{"n_layer": 14, "d_model": 256, "n_head": 3, "n_kv_head": 1, "head_dim": 64, "d_mlp": 704, "vocab_size": 522, "activation": "swiglu", "norm": "rmsnorm", "norm_place": "pre", "norm_eps": 1e-05, "positions": "rope", "rope_base": 10000.0, "rope_fraction": 1.0, "qk_norm": true, "attn_scale": 0.125, "bias": "none", "tie_embeddings": false, "parallel_block": false, "init": "uniform", "init_std_qkv": 0.0297, "init_std_o": 0.00562, "init_std_up": 0.0297, "init_std_down": 0.00562, "optimizer": "muon", "lr": 0.0161, "lr_mult_qkv": 0.4, "lr_mult_o": 1.5, "beta1": 0.95, "lr_head": 0.0101, "grad_clip": 1.0, "warmup_steps": 67, "schedule": "wsd", "decay_fraction": 1.0, "decay_shape": "sqrt", "final_lr_fraction": 0.0, "batch_tokens": 131072, "seq_len": 768, "doc_mask": true, "train_tokens": 492000000, "steps": 3754, "dataset": "wikipedia_en"}
MLP neurons of a small language model. Each row is named by its layer, matrix (gate and up: input weights; down: output weights) and neuron, and shows model dimensions 0-255. Each number is 500 + 25 x the weight over its row's rms, rounded and kept within 0 to 999. Numbers have three digits each. A neuron's up and down rows have the sign that makes its largest values positive.
After each neuron's rows, "fires on" lists the tokens most often at its 100 highest values on Wikipedia text that the model never trained on.

L3.gate296:528480477497509484474524493499480466533484475484487464528464467464523510474457480532444468464498508503491544474509486513455502517484513501462484505480492504487503496486498470477546491483500480479502476443537480500501518456505544450560465497534526522466498557527496490501545506464488495552501514467515534489486487479496510495511536530502514497525477510473530502466451508520447541537548515528500519535461519490514496483480494499506489527520509481531519498509507521498524490480495531483458523480440511459478508494491545515458527516511503536497495493517529500481501485461515543514532517495481500513532498491500504514518473489512460486465519475497533481475479508536479481555513513489486484474527461484543467471525551499512485510513521473520498563482524502554502543503491491
L3.up296:515488479479489511536541518470533479530478565504493490528484475507515533492525496481506523506511529534511490476493483504460508495502488482465474516483494536475555494513463489500521506470536464525426483512521466476507499482472464523495542487503503541504493492475514506451453479489460522512491499483517527495491484520451488511532466512503514523540515506490514515534506489491543489484511491536533499453527499536520484541424518519461472510439503488497502481480463475529511526497476500478423528509483457511501534510510478502477481498526501513505506509503480540480501500482464503543518479470520481515469483533555566493455495498521532503522522462460535532532483494492518498488475455525495504534498479519480510486475517523531535508519484516518531514477500503491458489489527526
L3.down296:527487519504488515499521531512486502481509481460499467453490514452476502509497512517490459501497475562529490576531465470511518518520498549528514490485545533458493517498502521519477488500486531536547438512514518520530471487523485448518506506473500498509525488514522515553537496527499508516555540480486486512526479460499526513484456495486526525529509490519496569478486495500496502501506487500485501508484564534493498519535487505502514467498492480486506543518504500501536482542512499511456527499500473516518466490434504491498530484471539508523476477478514514496466502498516481505520528493485503516474505520494521521488485492497513458440517524520512511465505531470505472512479483481441474519523506460511449516494495521463504464485482496511539513490536501587510495498455472
fires on: " wh", "s", " the", "est", "th", "-"

L4.gate619:472480462488491475497461466530527471526511463498472515519493502528529498485491513489491509452513525475469512495478513514548495470535513483468512492456498510491456511482459473495511505500494497516488487511532477504565506457491472492454502524496534515526531492500474520451472505502519497501478492489537468509438537512525472479499484474462504542515497498504550479494477490507499476524450496476504495529516562512516468447502477484510511470495538512527482513512467518512467518518496480474521493477498517505475459512477502512466495496527495521478459514463503517454486504533465551485492483528500482528524476526566454527507513496509485533509471489480523472548451470474502527540512522517493532555508480560513495452484505503488523550507536465500540521485508482532505482481503516
L4.up619:512515491506481526462533525489528503532512492510477501502537524507494535474499507455476479448500440530469464531476542478527515527504472436504499474529519511519510530448449476526479504508485490484479495532480472524529496484510547489494478479515535474533498506529512547473517524484482499499458505518497485475501530556477481471476494483491483505534498484526514518505526513460491483497505478490488458506504502467480490509486504479522526535504467495507479514476510508485537502528497501532487484496515525454487524454520508571478453513533486475506498493479511506504479489500482459504516514515473516498527507522545512429478473571483536522503507509493499497487503515467520516498534491464503466514487549493474554471494466458508488514493474506483522559428509483478511509473463465
L4.down619:493490462482503497499532459492541488506502462489510523475495492514445505438477500501512525510506486486516547487514475512522486545504520497502485515507514499536462506479449446514499482483523570456530480488496449523529487518462514508547511492523494485498491503508535518554442481494503539483494482518487500468492543527484543462511518498537498502478509505485496497459465527496476471481501498498523509516517501494506528502551478487499521471496527517485523532516525494527526492480493463561506493494486471486475539485506509503594512523501485470507501534510497448500510480514506469502492534490499489457480506498519461508459489516537466505503442492521504473469478464471516521503495486469498525440495494484492515517498491508495476512440435496485461489498498494487543448457515504
fires on: "g", "on", "l", "ort", "er", "f"

L11.gate90:509497549484483521491521498490508494502506495527494468500503530529507486538542490502462515489514514490539537501532499575490538494490560476498525493489531464504564529479546472545483530491481473491502517513478525491504497536476483559528507499460537489502496472486533453498510469508485504446480527515469499505518535486488507522526469516446480530473559517534481494507504500533495533514510484525509502499470520521504506501499502508536528517480485499531511498515508519467488488459494478485465489510474480525495508525470508507451513501526556524490447509501455508508459488520499471492523486513511446477477533507472515485517463477533462526500529480502507523532498507552525488530447486499522503453452545513554464526496477521489499485509500494485530539453499521498487460504492522
L11.up90:468502537438455498505491450460501488471504484479516483533504494542503499508499490506554519487449500488541509532501488453517480492513493472509488517529480517503508504479480512527481491505481513496481507513509497534538451523478507545521491516471501523478493448521478488525490490528512514477463546511486487527537477472499501495490483495531485508510530495512505520494541548505472511516523495497459516513464500475484494534482450463497556503523505451506511512513524473456544495483513503496514498489488523509498510450473545486482544452494518466503444543501482462479470448522524494529496495494498486509531485489484471522479479503529515496519535485479498478477528559519532520489558507509501539515443517523546472548433527516491509448522509508506511491489494471501479447492514507
L11.down90:487525430460536486511494524528499479475500544512541465518499545532481463496470572515517522504520484498521523524516551475501529483506547537488475477461469488479472516528514502520517477500446502533537525514463476497493515464516490522469490539479502450463452490467482515479509477504501506439502458485515488476485510472529525535513489516494545515515486478520477484504482484489494511480492504480524547506442496494525513523473466484480498488536485502521463456490550507491543495498530483515492501549527504536547487490511506469486500504476519501450521512505476515512490490491476502514471498517507506506496511514468534489480490479481504470483509491477507493542515513490514543523535485488504524534478486550544465495470493471475525532461532447503527496487505502534522446516526494
fires on: " 1", " 2", "4", " 3", "6", "1"

L8.gate259:514484502472461517511515472474485496485459490511535536501552543496455490508547547522518485482516516516498537476472533469483532484469555453492468488469531496544475497507462527497486512496502485517476477497506484529470475501459533531487492478542473472516544468535484482447499493506499531508485497527491534499543476479484487498508529518528499522497494491457508463506470506534500473508507524499496485493491480511484485517497468475516486500507464525544495502501522506511504558487517514477475513467514566436481502470484490505501504491546515444511483517488513445501490535511475488509486455482517435500537478451515508458487513506479516494492491509517483504477488499505517525514528545534511478545500550526487440490532501490470485489483541524551461517495517475487520507514520468
L8.up259:481501533537508539489508515483503526494521531463516551501536533464504489519484485462536496499503501473466514501479510497479526481527553515488511501484512505516510472478484545472508496542485468512457507471464499513484541507481536471503525502494495477488530488525518513504515502521458478495505487512500508450501494453460545497494493478510507494588534507495546527505486500479472517500508449517457505510471516501478493524520543482488475534507488497509542499469495531498524536508514473451486508518513554515544517460502499487520495498539497477537486514545490489489518522494516481493511472471515472487528507488550443488526531466522531490541450509507539457483482512554544500492531444517526457502526518494509482558474524517491497489492563500494511512491547507472528495478500510
L8.down259:519479500555535494497479486463443520503513545498516497493471464477501516467464477502512446489460490497532485532454475453531556461454446477436521490509479499491535493524485532479487467476528518533485535514479504498482481517461511464472514486499488511459496507451533543457495481500508519507496505489519506469509515457476440472480529463492482503531500467492554511487513487465500506531524491513502488527488529495516515467506485536464498498522512500527512534556481511528497532535466520494541518509478502533483497490494470491492529466517499543531500526537434501480506482533523512493474479498511457492512487488480466493524489525479513501507495521486492456507495519558532510475521497463487480455518491508493516463475497505510521494520513479460491523501476487517533491497494455
fires on: " R", "re", "ud", "r", "m"

L8.gate226:522481496537466509527504545467498517508524535509532512507501520519510470501531523469488499511503512510479449475470472494520530526509512478484489536518479509486504522498512458528460512517469502494493522486456526520509484529484505526498510512565473482493528510442508482512533515468492520503472518507520436503504497487508468485496543503455498522476519510495476469520525502511440539465513540518496518505510525541491523551450533488468501477502488465509452512525459505488531526482500501553485484516516528513484482508472454519534517483546496504491521533526492513497455512487478522494499485515520518494477500493475492527477482508521481538522487503475426555517514495468453488487453482472499532508434507493526451461501495528469484515485472512493535491481492540519502478464460548
L8.up226:479481534530522525540486518501481498485485479478473502530501547525502518481477490493505456503458522437500534466493500449491477501490487470512505526502493512492456477480498499463484512502532508531514521471460521481479526490514472506499483508504495477504537496510511485470475498489484547484548540540478461542478487494483506417510489484504518538491480512462497502463496493467482484492498556482504488498496521532484513489513481550529463506495482512516493527458527525507471509507505460537503527536556517461473526491496445493495477495507537476487514463497492537553484491475516499525538517474490533494505507541502490507485523489461454502501466531499494506543573518526478513500501510483482545511497481506501529510482462516526515561472489493521533528492497503488453538453509552
L8.down226:525500462499560565515492473466464507461524503519502481517531509477530505465552517524505528464490512502468465441551492505532500539472447531520513524496511514552521556523451529512540501510484485503510484535501532539475517504508520440487528530485471514554509493529525504484525513469484467495475518474503504498509505514505508491477506544498457522485488502546480487511492490504507485445496521482490516477460510485516496526516483486472511535517498507536459474479544507512527501524522532495495502493519533477497454500526510533524508485472514482489516475479476486496491479516468490486498465491558486514510503485441527477501497507499529515525450444544508529469487474504454526523510522512486526511548487486523458483503497525487539506525507507475514501503519517511503484505451462
fires on: "y", "ot", "ly", "h", "an"

L7.gate329:456462498524459535514489493551518517496501487550511454484506499499547521525494500469493470516454515536532454518479499503500533484542479529537491485507532512484530506503508511493489470490516515487502501506486466504474506503481498500491559543511539499474508505477515495514513486547530527458528518525513447517512506495488485511511513481535511544500468500504509501513524536488509534506510469449452534508469469476516513423538464547451550514491486471479516488490504515500507489494541507470530514520538472490533458518552500513478473491506486501512521481463496518549493498492478496543523499529513507515514475475460485470490446527450459492491484525470530511537501472497464506527465501502504496450529453471489517481513467526503524511488521523486504502503523508484471450515464508
L7.up329:474503478549522522533490496515466463552477499493496525479525484506480544503500473537486505464517523491508529499500460480477493487474526546461494535479518491484500441464531508509461471499494516508489513506470491475533514519472476509524522529470480525495491482533510530520454524494466472513461481496514505491523460519520470528522511514484545500485550498474460508536512480514495457484488467498532520501540410554520521519478500491459517517481479502504475486531465536525512469515447515503483514495518501494501492543476506480488490479498501498498522483509503400460522481563503501463514475511502491513509454516525503512462516466526470495485476492516540493515503469507482479490519493452534454497489470521479525479481499516513524495475507457466483471512496516506510473514471494
L7.down329:536505509489470489493491468518524540527538464564462499496509524486500482497502480450479496493536507467500538459464468488466523483497495496481453470527495453474454512508488450506487509461528490522511478504474533521543504461543519482525500538533453492495462491531492520501522487471484518548516515531524484485487495529493464481466513509521461532523487518504519488486500463496469516508532485521541515435486476470514506523476553515510537473488513497496506531486495522467443483474498479501494491496470502472456518526453507499509507493502461501516481522517529490456461521436508495501498513492509485503508518475480476490493545521474509504460545495499521456493514483495503509530503487466518488539518533534449502504511533470531466496485494472524480462484478455535509504481456518
fires on: "end", "ork", "a", "I", "t", "ur"

L7.gate629:515480526539511532478549513488527507526489475515485460512492459498531507525452527558502510477502546518537549492480465512532535444466485501461501507452463496525497464492494505510514539527512507509515510467542498493524499485461475515487536515495487527519499546512521467454515528468485556481490517418517521508526495482460475485477479504498463496494527509522541484548483508494484576501518537449529479500512469488486527491531498454505504526513505508473480548478515470472477481531494486501539521489513494472503483511475518522537517524467513517512516503503577511488475527549527527483498479510508465506498496535504485526503513470486495496508462545473512517482503500506496523484487512466512510492510463520522518514503509513512524510533491443514501506506476495454516505530487493
L7.up629:459466536481483503535516492514510522515453521463503513481511472563538491487502538500467486477533476513466499515480445507538543515445567480527501516524432478472513463477454492510539500535501496491519522476502511468499504498520519488539505509491482534486486510507460527488511482511456522543493491561541486495499465449491485504483538506474469517486503534538558548461483549531470528536526476510492524498507500515484464498483469472520507480499513500511495556528479477467495508481491494494482471524469490508491481490501483499533477498507540494483504532504474485508512525530487488468525476476488485461527460459517501526533522484480497542516466503504468524476467521524519456506505501505455508472526472483477531488507493533495502521522532505507497528516534492533499493486528486
L7.down629:514547489501509460511526467503519488530505498485493509527463509475431497486516481493481503554485561477501494516495515490443513513480461545486480483536540485520462516504502530486520480474498505515495481489453504476477505503537500520490520517495491485476495514519535483553478493462504483508544454487485489495463484506469540438484462525530503481513492481505450464499471462547536474531479497556469507504454507554515499509485538553499526479536500506462514470514492499503488489514539486465481485507512481512477508493498547492485512528500463508509529481493501491522513504489484487506503484470558518501467450478471480453458482508529517522549483499524545503499510528473490506532529492536515436500527467487492496492498511490478472446471456509493504476498520480484484504493529506
fires on: "is", "ed", "y", "l", "a", "s"

L5.gate148:497540493540468502465491536498506468566504510496529490463506475509504518500469458526494503455535509498465482548509491483482485477486510484507510510506498502420470492480539496499469515479477519504564514491528498494558513475502494516527487560521542543450492476524520486535462488493530497499518462528491518478494504514439523529493515508525525525499479473481505464501514506487467530535489489510513475490492497464488514440504514496512477491528502525508511517511531482520502500495461527506545479474487487494568491510512504477514496485518441502534519509504481535524502518486494495488462488498466552492479558442525570523518493513485456497517513510509474455475503480492491482480547468528509505505495510510467492459517521473506540501517559484494493513462490492499493506511473517
L5.up148:478473503506467520547481521504521489513499502521516517483476441487519523495490472471437520513519488482473516479519481506531494500532449487495496499461520474528487479462528527508465517524538525504470500493485458483490481525499442506482480485521456511502477462550533475524486509529451500496495492488527477502463526515507515480473501488498511494545514501494503457524524529504503516494515486500539526522524519449490459524466492537488494509490532490529475470491508502477518469522553518527450514478501467492489493491515520470493544491485501528528529485459496500448462481501458527505537464495486484471506509504500541495544506489489507515478473512477432450539544493480534487506533466481549465510444485457506463513509542506518512517505531486478504482453486485465518519518528466
L5.down148:473448523526478507459502482507521511511508523492463475538428493495503507519495471514490447526486511521496485540491523525506491520490536470469537527469517474502464521494533521497464496451484448479486518451467503511520470518485498526497460503491501500464477495511483510513553492487507493532485518500471511489510507498507445489491523445490489495494481506511474540514501516546548507471513487456502505456449464494536497523507501543463556516494478503489478464481477551518534526512460486514489510504500490495490536487500536477517486502500475490466488494525467506504509513505526465486535446479465541535497510491528528514493506496469505497493488503475523557528488516524523476447533473520468534507493521514494472502492565545463503462496474471471484489518543531474493502512473474
fires on: "ter", "e", "le", "ore"

L4.gate649:511515498509471534502538499477487509516506469527431488484495495481539528481486476507506517501499490509522495482496497520469480469509499510505546508474478475556496535540529506497534517502524520477533474509495504511505531483503526466564539507494456495513493477502521451545515469502489489479479498494525500546517485538464484540494523522515499496501492516514489542539482500548481472535485497513550462521489528555525504475473507572472481498478477519473516488459503555486467493500474517484520518518492525491473547509524475505531567464499541525551473541515491494512484512521522467516500500523502529530523528511515484526510480477460495466470489464445504458518532471459515536522485505499501529504479492543480484515471531530514487483505512477479503438488499484477533497527498514
L4.up649:441441501474489474470532517496473480498502519483504504506548476542546493549492497544489514516508498501456480492509499519521473504522500521499510488518477510475528476521470537509507480534527500500495544488475517533525532487534508527500468495485500552546483497493497518486473460471461467506473516476527524525473512507505529481477510511480490459459536486501561508453503477473490500525519524437515458475497519471491494495487479490502519505540485488520503471482466446482503457472488459473477517518509512516523512501518512469486519539499533491462543481459519481520530457481495511467468493487504456505505495509548505531479513495492506491549474496459427501464488510479523530490485479485532500480512545483469505533478511540509483496529542446483517513487484501455515520494502465
L4.down649:459505473494498540418499475508456473547520490528482522501480497509522488516504530490495521500529474518502441452439507468530526487462514500509523498503454525482483540513539473537518500497499482472490547529470498508503514541511490495520526532489516510504470488485525479469541493490519523503529526474523491486509489498495528499481474502508522534509476555486519455528509491537541515510481501543487512492488513549498552509491500491489499479508511485494519465530487502477503500491464535528497531505539481491463525547447507483466469483466487534494505501493473527495493456516458486526496511464479486462465528485457506456492489517487511478519506519479491536485549517510463447541536562463493519499507494527516518472497483491487532536516490491481509468478487536507470473520455520
fires on: "d", "t", "k", "s", "ra", "ed"

L5.gate557:486461536503503531497506457478505447474523499560477492485528532499533476520460479462476456519492525483564484511505500510474464505507526454464520516461487504496528539427479511554490511507526500502454517456453480509450453445477466498510503494528466529495490518543518526522480501479494486511524517496475485498515474516522516478463517473489501459480516489501523526506508457523533507504524509481494504493543497494513485481525520499538490540504482490487465524437514472504532520525490492457504491467531491495491518497511505501519477513505494506532504519520568499473488483499521496497474500510492460533530521507507500460498506556488504484500485491497517480435508510524495486506542499527487518487492518492494457456581503470473499503503515486502488506506443516496512476475491464
L5.up557:533482473487489497531461472487516497455470496504513527503501489516486528494504490468517488466493469465537516491486460482514474494512548476467484480481517471520533530480450513486506451473523534463502504504502522471504479461461509497496523482563464489486516466547491504536483486500452511484501518519492468500509487503499493483487505451499511495529533488446536496517522504532466522444486583482551490530487498513486508487516519529478481463475497515489478511476503527489519493508477459514492531489493502520508501534511534469496530504498512504468537511494489537503456507457510447519460520531463465479495469504460465504507557440511475515512520539486487517464506488509493475482558492484484516498553516491467513485517506505498461521521471503537505446548496504504480465530499504
L5.down557:510483523484489467467476483513470506516514520513476504480508487523515524517505489519467472468515454497451501509502481506525506482493488487537504474509469495493505491534473531469532553474483517468479479475476524477488524496524532488509522510486527491505512512505480482520495501496478481542479519514512496496555481505541470485510474518501467501508522515495500540506486467534528514522539509491528476503459513474523475525513488512498536483460506513495493515457499538497552499542484543494493495507499537464523503483443495570524460541477516520468450467451526482502548517508495558518494524468537512547459537495528515501510470498468465504480522491467470509596470476488487518532518468525479491583539510478467472478483521497517488503467533491507491511516491504512498502488534475
fires on: "el", "an", "al", "ing", "s", "k"

L5.gate686:519496535489469512512489431474566522514485509483497491539503512515534497456519518479489482468500495504517439496490525463470478551468488478486458511453476473514493476525474490479498483523547531451513514505504496451488540483522495475487528499545495510515510507485551504492484497462483496471462459499507495509537488523506443522479474493522485490491490507520503528571465481470505498499473511494493448492482527526478469517501499508480528500476543514544494457506514472493515516466496508474512486526468446457495476514491493500486479523463518530501510543520456550483539468500488505506488495459533530539457531509509536492513521489501465464481528472500458462518450530512508527470479513501523497484479478497507480521496498466518500490498498507479503463522464476502456510461516525
L5.up686:541462506494499536520518504466528481514538478495501490534522492529507505494495499507494484472524527523468512547484492528524513522502508490501474511490502494490581487475490512485440492449509461509473489485493492503517484529512556495526488540523479476501504502482512506471500477456465513495512536469494466503543513528441488515458548499466491466526496514462508495471467509515541532562461538500509528494480506472483517491465505488492497501555477491507491524501514512498498487519463530515481473518440501480503494506495500448502509533466454484487433519503491505501493508458513487534532511485499541482486471473525539485531487523482462499527481494519507506525524522460514529517471525488505499455479489480528474542499496487505472519479480518505506408519490478481525468454521524
L5.down686:437511505498496531470485518519510504519514542511460484535542489514523537497523493492462457476507497488500508497516554506496524479510557531472474491501479539487471462467532511525538497528520484536506506496527490448491487517520482548540473493478491528486496475526481502509492472499451487530516551501477505504500508529506529488498558534492525495520498503515438535529512554507473478468475514506492514488495525458538476516500484509531494501508484462507476516461498462516500506457508478461516476490493508530509547494502492482496508537472514509488535465459467486506481495522502546502505505513526533504470482502517495508468531493582538506525483477521462519485479530511507493509511486525524488552482513500499499554498570526536504491488543467450487509483507494517530473467531490
fires on: "t", "ing", "s", "th", "ist"

L11.gate411:496495518511528566498498513488463533450549540536528485477518504527494516466514577484481518498475456499498499535515464505495487509475506514495524458539505497474484523511498479477492518466495473458504458485479485519490547509529473510469498483533510523481488516491534503478458499494513503487486499549482518534525500532511503460525487493460502514509524486555522502512500456515508517483490479517503499560462496486495487499463479460513474505528523455504497525493505481509539480472445529491539516495496481488477471530483500542505504478528537477509472483485499478431474477535510518504480450493461465484461491433476492469535520522493517541519533476522545469512516518494460488489492495480474535463488515491527499498534504483476492445520499513526455484497465508484525516499505506
L11.up411:538481505466486512510501532543531498446507486511542456502498536486550469524472495486508495490472499461525515568497482481500507476509500505481492507473464462490508496454485516466507466523476533459504520506481447506536496482494536516500525503469483525452492492495457464531482530517444487510472530524519522486503465484498532502487497488474474486470513493502499500536526490480471549482425511482473461482500530576512529529533500473557511486493521519464523533517563510512506496475508528549499483485502523483557481486493502537510549519521477487495514471506507490492501547492540502506512502505483496578493503487524509476490492507483489527513502473511484476500489515467465498499493478489528532480511491510511517478440503505497503533480504491501493459530458455512510514504508516
L11.down411:492503525497528538523460517511471476479477541491511499502507480523492482522459537536542456517485509491487488506511523519520535493503512538516500469560493507497506536485512490537550480527484531465485471484493496487475512497493496502533474499495529524483510541469516497488484478523479462532529512516469507498465510493484529511495510488488527527506521514507465519476520499523457485464560505481502490485474475543528525525509517526506574512545509522507502499469503501541465532448491481491485506524536489483558464503516487542510506488447513495542501507516476535480475531487552516523477518513448500490500480481493487507503503504464485451512535515487502462532487497511532493516529496519484510532497514460474470511493475410516515527463464499493476511495540528548487451551481490
fires on: "us", "as", "l", " 3", " 2", "ig"

L5.gate455:474498434508557478476457520518464487495526446506502546500507485496524483520518499486500538489483524508518553485458464469501527474499532485511530528479536528494527539478495497494486471505495536486521496503491495503472524545463487517523482496547456520506523515484480519507463516487510476476472482531525519491507488501537514472539496489480475500526503501509480512490487451494514520505543534547480482509507520509542513479477495505496496485526477515526487493460491452557498500494469532470487469459475509500487518499549454484501505530479503544538543552508511523482493539517481494491471497514552493492465525511546490527447484465534504515494470505491477527468477488458524503536524513496478482512471491538520513528488494496484522488558533490512453557478488502489516535462502467
L5.up455:492463481488538509512485520485477501497493446447518464524453456514497492463456491466498460503514506499495519446490501516541501470492537487482489547459529506471501495495512503504464465496456544486512537486513536488466548509507489508525497484516505496497571506509494501465500515512463532495540515494519484485523470520494504511485520492502495531473491474446491463494497527457462545500521513503483457517538520490495469463521471501512527504467487504506471522501487484559530507481476458523509476461504533483539509492523487490500490547484517521534517506505514497524493561536516523512478524517520482510492460490531522492495469452535506480469505477479445576464509546489507475540485514491508536504499479519505510524477504495516481468528501476486519550475482513493444482495511513
L5.down455:483515493496513470516516510524528504463486523499501485519521471514534511551522496527505492506464499507477459499557496557527552488509507517480491521496476482493469550517532542501520521499542499487498497531532502490505459507469516473461448472484491482516518492518555486511472461497469492499497534520537467474514486524495523502506526495507503488496478509516493521463511507530511477502455456522496516509507500528484522513541540553463502464488479495511498493512522491524481502519492490517496509486500529463498508507474492517493536545468531541502517481483507482502482539501515501503456519460440464521518520494491443519543486532464467525505483495436492538441483470490475533530452479522545521501503503472488478487484489481465511501568495478469471478569499516510533533470495486
fires on: "r", "ra", "h", "l", "y", "t"

L7.gate525:481558478499450509467484446480482485481513468525437503516510510474494510503508488522529451515497478454478503509496503473500462419492521549491515525493487550494485505521489515487484528498486489506503511525479486504483515517470453507448508493510518513502526510494436491545479538500477505520483482539507519484470475513536457527476483498453506489512530514551527470506509514489503547510524516512476456507483484504476494479485489515492496492504499485516514477492458513493512491455452493503523460524509529518466498497514507504501476508516476515452461515500463551484503474476546522529428480501489469544490484522544493477495477521532506445490491522462506520525470499479503514546486512463534491491485478515444471500520478537537537470473509493501477541511494516524491488510501474
L7.up525:505547485529529508479553480449475514522498503511532527509497497518472496554452501435491456473539521485503458538479520509485490441484538502497527478476502526489513503494484493507448540494446537502557482531508477481488524430520515465492491503514513473444497524489480513523456519535503519550491499469544540505501521488471528497487492482449505536501495504513513526554491540515532490519519520505505526511450479492503498542521493496503535519516507500482519474554501504489497476482524523491505473490484519470502523523520472525504511489527471521506506530498505545518466533429541494493487459507459479499489488506471508464488498508486485536512537496478474511498498501465513496532525552492460463520486493486551534485501488506476492465506516478518487504522499499489518506514520517
L7.down525:502501529478488496474534455469480523516523486475517518434522485517486477495471497483508486487490500501480478494525535480518519483511514479490520461518503485467497510501495503494474551548488539495511519511511441470471474504488534463460488566520499452509520505504523497529483521510449539468501508501474484536488473522510540484484497461455479499485477494503493515464502497506515465483511477517501504496512504533515491484511475525469518506509510484497498472466512512508465509525495525491501453487548538416479510503532511480507482489504490534516540484454448515499522530504496537533494512494517540457478518472493477510514519499485523539515478491500499493497470452517495534545489509457539514512502494525416526485449494510527533506521506518495541446580493502509513500473531490
fires on: "ort", "er", "r", "id", "ct"

L11.gate623:464514490522531558500513493486478494498492518503521475537552512534537499496484481505481481518520493489504510501549463533479444494547577494476446508497517439469525520506462427498535476466515497515545471519494492487498508502512515510547505519512506505513503514523518491512473514474487494536496477498519553516509454499495465509503526459485494500453484507458504519500499448498524515505529570456515496526495519480468484538458480459463465488522482524540484496534509469493551489522509484500443500499503512483489508502497517497506501491486503550490524534476463505492462502526487490480497532507489524501512506525516497512479524500467489475491476515449532526470459493515479501532516538484538457478488511481500510477531500517490474500553483475483485489475446505485495535519503525
L11.up623:497477515473433520506488476473513465492505512473492513516509504491492526494518477519487467522476481536504446502531545501470538503541473469469507539517513545462515503481487569494522475485514496486469505429475512492489500450504493484483517491513475492517467518498507522497486490487476547490467473486459488528511519517518508537478495507552511528496498500486517518484533509456499460519470505512484501484478509485544484480489533456543527494500494494505511541535498479475535510505529510499476515508520487506525464510529473459503518529503525452494475512542504495561509498481525491505549553477473475482512519546499516482502469487471479483521489540517494541530545471555485494512517538456530515471531488570494482486517511532507484529489461490509518482506456498555505483506506515
L11.down623:483483504502438517523500472489516506465512486503468485502493493479454495550478519520542476471483458526481547487472508514521489485473537527539488465526484507491503505466482526487494487470485478560487501510547516514474488496469497533506484496466494461544490501558461466488506525508481480548495532523510494523480545505492467482523465519484504498471483497510507550517496503492491514522500476513532512500483491472493501508514460513542538451499465502455495509474516456525539552535521490491518455472439503515499506495420479523490496533492533529522462476484485489481470521508499464528460476526488493506459527515481478462467522576503506479500518502528489479521485489484477491485495496506465511505506521463505518463484544472524507459496532508479513512498519525516485485528531460
fires on: "s", " P", "-", "ing", "om"

L7.gate513:542453491501488521483501465483483495466463503480498425509474497537490474532497493553509507484480484478505467496471531512492496476487483540499516513491489530529495499509508483464477489483499438480485480480528507480432519518491508533452528546529520473488509539476475472498499515502519492463483464527506529494524503501484515509493483520515481459481522511504521536503518502512481533513513502498480511477537519450488512503534474502482479484462512518487572520532457566531502459483480498444523540478489513516481521504537529462483532476463492521492524479438513525492473503541458461474528486514519498496483445496455492482492486499473529531491468520527505479485487503465502492499492517480500511487494423530490478469509502507490481522502498520499487475519545482485517502514563503
L7.up513:498524484519473556478526524471444511521499516474475528522497496552530482519450502490478526474502468498504515499463500479506502474527492487482506542483498513505496487497491521483545478496479510512542474492478502486473514522491494549446473507464508545464520514485494523518483505487483503499506476504520514532495476544484462520471497499523504502499470540456507567504482525494518481535508524520555510524500514499463531530491546512498513523502540477543558488538519547513498498516516490473515498491554458470494480531511537487500507503509492526491533492474503560479520519557489478515503496487519470501481488484509449515503522536478491524476453490471504452536543514487515513519483507448499506465438438481483494467497508519551492505519491485472483450512488526485492534506518480
L7.down513:531486541483553490451534537496503544463472511526532510467426488514516514545550512495484471547418528519513492479466541510537489522514496488473496464509477492465518475502506478482504490490456469542540474495452505494469502476487516485510485509528484464453496519489526506487501511501512453500502507552511492464472484512493442481512501526460540509492460488484505489485521506533482459500449485479492521478505524497501483524496505461473478557513512538515468484510536486492514493542487511530531549461487461506482479514478502501478522534487553481491478508532528510499482480462543484506452524492475490481502482472459443506494499502491498518485547486507505488524521495485485491493483491493513475536522478543501478508468503463497505484494527491507503501476478501530505466515489513
fires on: "y", "on", "ork", "1", "ur", "ar"

L7.gate693:512524510453492481527494504494463550545486544457502476510508504492481485485502450543485485500530533496453528485517521479508527546483506475469508502438481549508463478497469508510525480498521474484494474506544500481530508495521473508489497501513518489511500491505501495536490456513538530492483494512485507502495473515524532497474467499574498482489484522476500520491529469500495490530506438516485522509503499488565468470507423512506501478507509511515478486456495527528517510519524536501457490479482525528526548542527510528506510491493561510480509494460488493486507522471482502516486470519559514458465494526488468527480537488532498499468531504514506509552519515504432529498471475545494478496473530484511474514532528511497417532512512479500506490486505502533516495485488494
L7.up693:513514455541496489519493521526521477495500451514519498524494502510505429461435482500458497502532500568520486522477475460444505520515509485483483518509498478532527551461498473494510538478482486488470515522497490512542538492518491476490548511503538478494470542532554452506487507481490463484504500496528477498469490510515480495465443517485502528494457504485509491496455514464487520482512491574484496516452508508500515472515525512516497492536495500512528482505494458509496494496525493490440504514532536474508487549498475477466496496477521498524512521508519539503497524532486466496504512526501502524522485506511503505487478485518516528491542482486506481484531561491489518520514490461490498580507483528471520508518511553512512507485466490490549511463521493510515429498477496
L7.down693:510490520509467500486470490490525490474444475477525501488500506499534521520530458492528489507437480489477505473495505533528506491477463483458499491474459520536469474515484520562515550454500479527515515503488526510522470495534536457480499490508504487477503495484516491514481554490531510522488513556522511522491504519486555433489508514514489472488506454506564502458498476471480464522494522455533510504529532440481483482469486504532486497517529533502464526498496507489461490465491503505507522492474479480515502491478487479512519512496509469494494462474505503464549483509547537465507511490471470504492528481513485474449508534507494535509509498522531478546512485514479466475517524487496512447473510491504517503498541455509555516478498538493537510449467485526456488492507465
fires on: "ed", "en", "ct", "v", "ab", "ew"